From a checkpoint of a small transformer trained on Wikipedia.
Size: 23 layers, width 320, 5 heads of 64, MLP 1280 GELU, vocabulary 4096, 31M parameters.
Architecture: LayerNorm before each block, rotary positions, biases, untied embeddings, normalized queries and keys, attention and MLP in parallel.
MLP neurons of a small language model. Each row is named by its layer, matrix (up: input weights) and neuron, and shows model dimensions 64-159. Each number is 128 + 24 x the weight over its row's rms, rounded and kept within 0 to 255. Numbers have three digits each.
After each neuron's rows, "fires in" lists the words (lower case) most often at its 100 highest values on Wikipedia text that the model never trained on.

L11.up929:170164067134143085099177112122085137152112114114142131136089109135142138077158111132154110126131137128121124119165115110112098135149133099091166128135083125154122133137159106103128117120146121129121168120101115110147092129147156135151133149119126125113110166119148102132152115140092143152
fires in: "women", "men", "people", "artists", "who"

L11.up721:130176113112088110128171161132136088146147120131135126140119136100080156138144139148176134102114114126152093129112120069128107133133108139140130131148100140110137131111144121149163124135149132141082187152119119101105149114125172117140117077115063088131166141131109144132143130148155142132
fires in: "and", "of", "s", "with"

L12.up223:137112117087157143138147161148095170147134130182110152130125127124118136120152144163105133119111172155155136081155088124196094118114098116091133138115136130130129107134116127118134144129111115127149145077149172139114094123129126140122139131131106100121140151134093132139081172145144155169
fires in: "other", "new", "united", "bigger", "traditional"

L13.up275:128150153092151113138107138112052127139131138123109132145141088139146105191119158118181115184139109123109102153127086128105132153139125117121100132092141150106164131152123137100130140136114109156113128128100180101100167103091112152137177125123201116127175120133130123113100165114154128121
fires in: "have", "had", "has", "ve", "having"

L12.up530:112129128148158117153140165116118136083122107140122108133125141101137115128142090155073120141103138131124119105131127139147098174119106140128102135113151119120124092139134122167135136158107121117113143159092139096153151162126125121139146144120147133130173103167137157136178145109127072125
fires in: "and", "by"

L18.up594:145192147141114135110120110086115120146125144100145089131117117191166156091121113153106102103113106134151126133136156140124137128081144100118172081169117160145116097174167099118108147137154122093106130126111132100121157110131117162175108141147117153135135085138135154157162131179107085124
fires in: "her", "his", "s", "an", "year", "early"

L4.up641:139145154109148140136127127111101113129158205121148113156118166148130137122136128100136156139173178102128107123132086144132118114159102151106139101117146135141123171087100131122146146161165119125161105203156125098098130111136107107146111145165133104156138123099102098152084176075107115145
fires in: "the", "around", "digital"

L4.up33:108170142152134138128132118124131131095154158103131191135160130136083099120120093153106100163094151110113127117122094133140103127156090120127142119139084135118130152120082133161107157085123155138099141099167133110113115114085158122135148112110138126093127122131128082145102165131131163129
fires in: "of", "ve", "believed"

L4.up611:106147135145160088090157153135124131142159139061119124132124095111123097143116117139121141079146122173174110123121128139151186113118132132108152082152094123119128150078130146112207133109124124143154096096115147114156106157097091118121107110184122139132111129130171110157172124155115096124
fires in: "was", "be", "became", "as", "is", "become"

L4.up168:135127130129078132112126128138135117130192085099128153134135117077081096125120144120075126146134116092129117135123099110121156081102124158139150166156118126105147166143124153108134150134123145116146157117137102127144149088155161134138137106107117117139140183127150151132116134153134133142
fires in: "of", "battalion"

L11.up420:117144085129101084140104091190131127105099129119112164085181133104159125123097122154178090197136129160076127101123146172137171110158128124130069142118136128165126141129137157167106149087131107102097166121118103132172150167129124123094149121139127127171096102113136141126127134127118103149
fires in: "1", "1st"

L13.up729:124109113115150164128153135111130107154134147153130115130123097055156131141118112138100118111139132123143147164142109140159087144136140123129081150105140146156129150134138104113137128161142141134097179080132149126121108159137164102152153134110141163160167177135095101139122118122131109139
fires in: "and", "with"

L11.up739:170119154136086115144135090152133126106121064116152093155084133132100126117143139120121130127115079139095106134126090141165097143114119147106095179126119113146158090159171103128122147115136159144131172160105131136116110118176160111123132090137168078151094113113137138108134129139134152132
fires in: "that", "only", "both", "one", "of", "each"

L12.up487:125113128108122109104160135156111152092107104151103105153141157160156109095134136115136153123101116129174118145149125082160134127129097121153122116124142144120116069113113132165159143145119110099120121102090118119107168158122126114115092142144124115127093146134135149131127136131143120120
fires in: "the", "an", "first", "one"

L12.up34:129146120134112086120089107113098119136146155125118084118135157089134133100102167137133115106126147125101127163089154127136130115131134147151143130141185145167126091177099134116103132113133121206128083133125115086120146137138121147122138135109146131151083149115157128123115153112117081139
fires in: "the", "a", "one", "not", "owned"

L4.up438:137157141110162119152096151094136133133141136085110120102141109125113143140124128132099165172144174102135109123162102106165132112165156131109118161128135147109138115110107126091124113142120101133145098130108173125120092115103164128146083143121140144120122116092149131146129100079110153110
fires in: "university", "work", "school", "college", "society", "professor"

L11.up387:101162156106130134105122114148178127104120098144099127131162137125149124115101128150129125125137130135112100134084083138084112098147145131117137078124127162106126149126120146162177137152111085147155135111119146108093127147143164166110104115098102113089093071157149113125125118132125108168
fires in: "that", "however", "because", "fact", "though", "although"

L13.up567:113158105117090142086132078137148105112118164117106123102137129061142155122115163132123083134127120087147147146133114087097162124123127147169133164100130112131112073133134132156128119169136152170118142155099156148166098152149158085103096131137129120110139137115101179145120195111110127148
fires in: "in", "over"

L4.up1215:129094095125152142097133125136122155134115154122108132082075128134159074084113116121120138149154156146125136142138199127133158122116140102104127121128122122146113128151185142141109144170157134120097115110114133139140141133140162106125094160121121130106089131142097137119112072097111156111
fires in: "and", "species", "km2", "steady", "color"

L4.up1223:159125122149151153128133072117144135139127130129093141100123129081132144113172140121134137122105149131161154158138126130117149139121163106131138094167121132089141096108148098131125133138129149169098100115154107153126128134164146117118099172109175080138129077119140121144123120098133097168
fires in: "that", "also", "included", "performed", "replaced"

L12.up988:153133141140148102123177094151133147110117125119120085105137140141132156091101120108100105135148156138143115138178125128125104138150140128145109085105115126103167141130108130119125103160116127131113105107100101179120104121145158121153145144146117125144125098132086108132143132125111139127
fires in: "to", "helped", "india", "china"

L19.up235:138109121128097140136161159134138086152134121119118125126134136128132150100115147163170150115148071163125093117105133098142115160110098149111091108138126084125065151133128131150133129132124101164131123136147122138124143126141129136124114131136131151158144123139123158086166124112117145129
fires in: "a", "axle"

L13.up294:089153095142100101131161138118146119120112135159129111067153151150148141153165103183148124140138163092172140142126134181108117142178153120158169126113084114132168091123149132166155118108092166138106135148135109135132141150162141099146104140122158112144132103104089135089131137119072093088
fires in: "to", "name", "with"

L19.up139:157144122116134155106131113148122130115130133157160128135136147133152139044154122145179137175069134130132126112120112127136092124111128142125153118162159104122139116185138130134071123141132135121145129102119170134158115079085164106133132126137138127114108120142157152128124146164166140123
fires in: "is", "are", "a"

L18.up845:120109121155137153126095143084097136157122134164121087133069135151147142110164152129138144159095125138133127173113099121157124153155142152082182109119133122134110124139153176127153064127104116117121142082153111153103153136146082152163116106142113136135087109120118134092122123113099138100
fires in: "can", "to", "will", "may", "would"

L4.up604:135138116163131122110126135122083111150111141105135160110092116101126122137138136135143137120167122098094120140154108183144071138138124122111183118158140123115146111153150135113144105150101147071103108076118099130168159134128119116097121066156106110194067141124128129128153144138088119106
fires in: "who", "what", "whom"

L4.up353:124111115109110115114141104093141133091091144106094159082131158117109106152113159119136131133155131108110128076071141078124105133100145116101126196150116117106134149116133124171157112132158115109139122085093161168162136127136105110131132165164124097127106177169110105161160140117151165125
fires in: "in", "on", "from", "atrian"

L12.up1145:088148140125131150127143110142127130143130175159092145111124111187163177136148132150163102124083165123146112132151150072148094169152140129107127121120126101104133153125126170121126122138158149133167138151099107126127135118164154138128128127120136122142124132158063092138146198167117130127
fires in: "the", "other", "national", "former"

L12.up646:120127098139124093132094103156140091129141093118137118113160104150181144162118116130125080093108134144134093131069117148166078106126088138135136117092105107169098080118110133152125061157116122122121128186124152116137110195110120157128173110145135157146135108152141124138099162159090119113
fires in: "a", "an", "public"

L12.up308:164129097138158150174171109144102106135135110142127124125140135125146127135145146108153137081148115095148140136098102165081134163109131094101130124146163127076119131134136156089129119159084119099177147102137123134115132091152108136126134125139128138146145123143150124084140061103116131143
fires in: "had", "did", "should", "would", "do"

L12.up1173:118133128125138162088133161133170080151174125084142119131158131149150092142122139131114103130146136121144156100182125151158113079076120094137147112124144124128120128081135116075183101096117126158146140141123125163127145149137162136146081101137107118154069097157128154141124109144126120125
fires in: "in", "beijing", "8"

L4.up1217:103140136142108150119124075129128153105157155113162126147128129101148152131118128192131090098135124157150134137112138080107151087156150117144149135144128089130129102115095160091173128120141113107123129130107126108118130093155120117111118119130119100075136123146178138143142135178097067132
fires in: "and", "description", "textbf", "egypt"

L4.up301:106126215106145089113123099126128084098122070083111143117172112159147130128147156136114152136131122107163112109102091142142096168117147113143197113122117174156150098117136133141133156138110114156149144139101139122152146129142127131129103086139143052111108111148126101136075181124147149129
fires in: "unit", "operation", "working", "worked", "united", "opened"

L19.up504:112077134109108115111140137075112089135127126115124165114149142126145130144109132104094098104130112145153114147110117158091064086169128112139090104110140130120132113150111127177077103171147137125150152152151145107123139144064097122151064156159128114123151096177113109084139130124142111116
fires in: "had", "having", "originally", "only", "have"

L13.up273:077160130146133127112182126119126091130115093143124107128197100099153116121151098129172161162127109106107104135124087162085141159094118124092120156110144131108159162121160118126127103124130146113122092141133145110153159115134115133133142113133132156106141119150135120139141157086136139117
fires in: "has", "announced", "later"

L19.up165:112109100111130127147119107172137195120109172178165074131131152112133180136069185119122145095135101129101127124119127118098113154177140112131140133095147157147070145133114147156131160103105103159129127078194128113103140131147130123123147128140168113127146189119127139177122127131123138140
fires in: "they", "you", "to"

L13.up638:134141147119107139109103090179129118126107131140076143145138164108182116094091134106134085093151125089139166107119115121089156131134126158152146140130121121142150169151158147119119145161184136140086087141115140117112096145101134131132152120168107096126110135117110124134112169098106114143
fires in: "first", "1", "second"

L11.up794:136139120121138110118141156071124120109127149117111125133150119117169158086140092115170172130128121142102162152136091152155160152094133127132163105144130108044168123151133124121097103120093131095147151145094159122117118132133130145131135161170162143110120134098140126121170164147123108077
fires in: "and", "13", "3", "2", "14", "7"

L11.up175:115144097175124156131122129175123143151121109117096174126156154120157130111137113137159121152112134122127108139137124155110136094154129206134155121070146168159170094156138105108109125140140128126142078150127151145130125134125184144114122187125120114123141131128162166141104162124101110126
fires in: "that"

L18.up522:125121108151166132131145149099099140117156113173135141106110143131123148190115128094135148139153122126145133135118161023148110127159149152118154163156124161126070164098108140116136112126131119100102151096135148116089159133176120118126144184167135182129185129101111165123139129102105109126
fires in: "to", "a"

L19.up77:145142141119138127117180125153154126154100123154106107111125146161122188116135168104166119141095110080121104124141105094138110134173124127165097107165120140188145085136108145113137141120152098132111125126108145138121189158128117113115142205149121190106121124162123128163152154127167124102
fires in: "an", "anne", "another"

L4.up899:101144073138146126121177117088117091128128063110126143153097163127192129141082092115108121130156145103141117139126146114112148136135136160134118123134141139112141146097147132092104115101110112126143156132129162114146105135135199090103160111161148178149123129139123099139115141152117100121
fires in: "of", "took", "did", "failure", "papers", "safe"

L11.up1140:121124110119110094191114138146061093083146110125167151090121108137095169180198091140103096105107121155114113090131094123131120122097117077126077112138123166134151143124096122151148130113135132137123117122175112101187163111179132101161149127163142124138159135161146143142133165164107115146
fires in: "3", "2", "no", "arrangements"

L11.up12:161145143177118132120146116121128130099111110124185148169105138092160125176179066124144145135118136152081122125144134128108101092094124170170093128097141162141137080117137129132073136149155111110140143090106192121138126141083106154134136128154170152126110110101149105174179143128107087139
fires in: "that", "originally", "both"

L12.up143:134168100156138115109135178105105148111114129147124144116116154150067155155211109144167107135153187134125085128114146103123145118077138111140186111116159128133122151117144139146116136128096144137123159168088106098152091115169111152099147097128162136142120100116102103123100119135138144109
fires in: "at"

L11.up895:080109165091073169103134109138090128133109100113163082071169107193118164156098157145101098099123119163114104132109134148131114183151139103126060137125115142147098118103164150149154106098132123102126121144110101152141104125189164140137127122140143131136118120125163109124099123143136144096
fires in: "there", "3", "floor", "therefore"

L11.up633:146146114136118103103138137139112122198081117127149141124155124106103144120112158097129148109136116092125116116136115121106122133113106142121099134121118109130169162091163100118151085152140124113108121121099119135121116187144115120153122134146150111170122139118115205125149116113123112186
fires in: "who", "sex", "sexual", "married", "their"

L18.up1103:124129159162152109128202094139138173116101119105101141122115117181150173109101103131133168089146132149113140039127116096130104124063120151139114148124122150147116118156102146137106098105117102101119115138105077079119118148154164073185155137144115101138147105148130133123131111118130142105
fires in: "and", "not", "in", "vice"

L13.up463:110150123126115107098135131173148125141079159174128126137116091132132170132145113137140165143111099110124149124111086162131101135104129143129134163126141119111127126128138120158135131128149136123120131108094118098124139162154118140117134139125068136113099107125124163099090125129130138159
fires in: "there", "influence", "addition", "whom", "therefore"

L18.up367:144118160121117144081159124114143098089144140108171151091158179141118125157134136135110121121134097114109096119120117086145132128160085138044125124106101123120113153151094140147141147117069106109137127166128125072135159132126105146152111142128113134112166137139110110139104057103087078174
fires in: "the", "his", "with"

L4.up554:138159106087103132149086113135185125188126154138132124147109148132097108123128145120148129096108115141128118131093107128134144181149131089135102132154093116127096058127171130132139085139146144129152158099103168125151132181138136115119133145133148157135095120124127101152146115107148123170
fires in: "of", "territories", "nationality", "municipality"

L18.up574:154099122138100148102161126140144119121116146177049098099103195140128125108127114132146119096101126107113109103114120129089113109141146147126157122126149126124111108070142099097192079118134144161131131165127135144141136082190163087126119122169154141154153157160111097097108111156138151154
fires in: "the", "a", "murder"

L18.up91:122136135123175141125133102162143077114132108088127101099114146132140117101145155151121137095106153166119136120151116117132121103153124136090162119139130154121146158101117140122126107126180104109133120100116141165116133126145080173105135102146113085135137124140097127103072162149136135144
fires in: "the", "university", "year", "at"

L12.up340:096194124116138060152126160152109114119122120091094168138136129154197132124135135109122099112124117115119143140107109134079134117128122117133117163120113110139088156119102120125163102131116125133133126095135137128114169138123166094133076080180125140088141107137129134139087069150146111140
fires in: "that", "however", "fact", "say", "because"

L13.up108:091113110149129124113129112171131107126080121106120147155074106131133138106134128142142146127112100158101153133148130139151091145130098127141128150102077140162108147111149099076122109189091136130132134138133132110114141150136120124148123102144103143138142130146130123097130103128138134141
fires in: "as", "that"

L12.up647:107093140170139155072164087160056121153136107114130107127141126086129142115143107105114136126139115133168156143120122163111118123117122189093144117082090090117111149141118133078150111136136170137134149104135146161114126124168169137141123163153132155095134112149102069147111130121113146143
fires in: "s", "were", "was", "would", "the", "his"

L11.up749:122106121104130090109150104165142120148089133129120142115136129164123143148111132100126118136150130137109125143111118103107180145128072130132154112109109088101162163080179114131158042139152127148125153152112114138127127182118092105136137144158139172091113071172170096118139116138133094133
fires in: "is", "island"

L13.up911:135120150123088133133136181148107102125124137159102107127153098111140111145161130195197130116142142146100146135151148131108124162135092114156169136128141115154140115148102137154100078082132101153135136103106123136137101126093090124148162088113144107101181106152137157134158161112126097136
fires in: "has", "have", "can", "had", "are", "also"

L11.up678:119101111121143101099127126163134117113155124179152065102148124156136136143118109152118125073102116175070133101137140117140085118140123114152121127147124142116113124102142133071118121130128127132123136158118142139146150128126100102087108117146076102165121101128136149143163176111084138160
fires in: "at", "in", "which", "it"

L12.up732:135136095118139116135164130109143122113113127108133145130171123118063180149109116160148153119095089092168128098113136150137097136093089138135081130115129132144174121118128119121112132155092120168110150146151154144125143133121095128166128179126149135073109141145129160120134148097135119154
fires in: "is", "of", "her", "by", "his"

L4.up581:147133099134109084137118129119124108064124043154104151118128128134124089103120094130070125100125122159133133131113148124134143106177101112143124145137149152107117132157168115130136088139132109124151125081146099134110123145140112166129114123117136138134154122138131138161140160116154112103
fires in: "well", "hold", "part", "half", "end", "parts"